From a checkpoint of a small transformer trained on Wikipedia.
Size: 20 layers, vocabulary 32000.
Architecture: LayerNorm before each block, rotary positions, no biases in attention or MLP, tied embeddings, attention and MLP in parallel.
Training: a variant of Muon for these matrices, 1393M tokens, 5314 steps.
MLP neurons of a small language model. Each row is named by its layer, matrix (down: output weights) and neuron, and shows model dimensions 256-351. Each number is 500 + 25 x the weight over its row's rms, rounded and kept within 0 to 999. Numbers have three digits each.
After each neuron's rows, "raises" lists the tokens whose logits its output raises most directly, leaving later layers aside.

L16.down825:540493500520518511526494465519521499485495478513493437492514478545438496501439500487496546495543516506461484511474490469496480543474499491524480522493450502515535503494519538512504506520475473531497449507493473498532473495515522474463565512534492490467513482504546513490500511500482483467
raises: " in", " In", "In", "in", " into"

L11.down1445:543561481494509451561493521508517484464522483513496481498540524489511443479512507508525469471496514508496486510531508504443531490475499485491457478530514527482558485503503499504477494509529507513457489530527505518478495516509499468523510533503504521480543521473525486472509485490522543572
raises: " diameter", " legs", " width", " shape", " lens"

L11.down1975:472487492462530489467482516482521513496515506488490500503476498517492517509463458486464529487459479519448537496500496495496504496519491531494504510507502485475481501546501509525542544506505532499549515501432480508504479504520471491538515458493488506489536511489521484516479518492535472497
raises: " it", " them", "lam", " It", "ted"

L16.down130:506481583495499527445492469518525515519509538489489484510578488481496501490488498469510474519491485500518500498485534464461491540480532521490505540513471493505481504489494490481489546496478485519466499503497523496507498480478478498465508515519483501491485530526489492494483507465479505465
raises: " Andrew", " Jonathan", " Sheila", " Julian", " Anthony"

L16.down1701:526479543454518502497511415469501505479527458534508509514507525477480451505523531489511482473517475508479477492542518502480515479524484530502512505467494542514521539510461511510530490464448504540459474474472468494512506506479460490481561474511523526497493543516495484522512511542507486544
raises: " contributed", " facilitate", " helped", " belonged", " resulted"

L16.down235:535515461501495479491512518481466493493535496471499522500510529465499506531539511508518512502518494469522468506602477500503541457493544481475527500516505525499514505477512499530485543511451506504492513492531513492501481521503540462510478509471500509500510461509509518505549497466505474498
raises: "4.", "8.", "5.7", "6.", "6"

L11.down1751:508495479493493513492477502487509516544472542478509490505463508525490503513508445489488499508468521447488568481479500519471504472483523496482499528500526521525533500521499496507511469499472533548484505495461539469480502472489497511506463479531529536514495488491519497468498513501535481522
raises: "ière", " du", " Paris", "aud", " Dé"

L11.down2161:565527526487506491522504481531539536495511519536522494529485486496493541525489448499484473476517527505533469510435487515490493502496468522490537500486475504465567474529513515540499458510471490523502528480535535527533504515512546489496492456508537499565473490525504550496524502508468512507
raises: " as", " at", " from", " once", " like"

L11.down459:492525497500505484505469494514497489484455459498548535467504498511486501490460543480493454520488499578514475500423534496474483468517461493483521494536512500524505518482514500473488518503522487475463518470553520516489455495526505531532497523506517491561523509505450505512476529493510482544
raises: " and", " or", " &", "/", ","

L16.down647:471504506523487491518516506554496498475504521513442520501502504429475471503511477525520509480496535559479514496458492483461493506541540481474482502491530505509504529489480518524505461525503487521489506505477499533500488489542519512494513503474537504546514539475467514502468478496490513432
raises: " and", " &", "and", " And", "winning"

L16.down1497:494433465514469504462490461461519472508481486509521517533498527543512482514502445490537501471518490487488505513458505504512496504474466494519507498483516504524487480500494489479489514500456535546480501456553503515486502475483527488432478535526498521510471495449507541462510507512509491476
raises: "–", "–2", "–1", "–7", "–3"

L16.down2050:485458467480490464530489489461479502501486474513470510483475511467486485467494490484480514505501514534459493488534548536486454502545531520491466475497522515491543566471514498518467464504476497491483512451541486498467457490496496482475510501502534499529551527514516533485505478548470462482
raises: " and", " or", " etc", " &", " et"

L11.down440:454473523503522474506534484524497487516473547455492452507459464521533499570483467506470500512516522501489511498482468462510498533518505490502459509525509503516496486516478557485459467473485528483470512507485454493505550500513483495546506497494493525493490489501519527509457502525531490503
raises: " they", " themselves", " They", " them", " it"

L16.down435:507484527483481486462508540478492495509476521502497481515434546496529504509545510485506532500556497489488471516547498508494523538515494497491497542491492509510500485495513505516518500474527462484518483483504571504477473504519508567501460506488509556502492516518478463512498479501487503469
raises: " select", " signing", " securing", " reading", " obtain"

L11.down726:492495485536513456522552477497522518492522490523503481490482483473505543459513509505500536487543497522459480510458503494482544523499503502489518496501488542553508508520485501476463518444514483508485511495479479520530510481501506479501531458483514500565489501502467502430493497502492499455
raises: " with", " against", " by", " among", " on"

L11.down2242:472529481532537507479525520456500489442458473480504509518500552542546448535487518504492514460498515486514504520617488536505540512503509498546552548462482495506501544489503493488524498500523492499543509495524490532515521482551498466547513490459489506511439533511498465494550484488522498490
raises: " information", " knowledge", "far", " rights", " skills"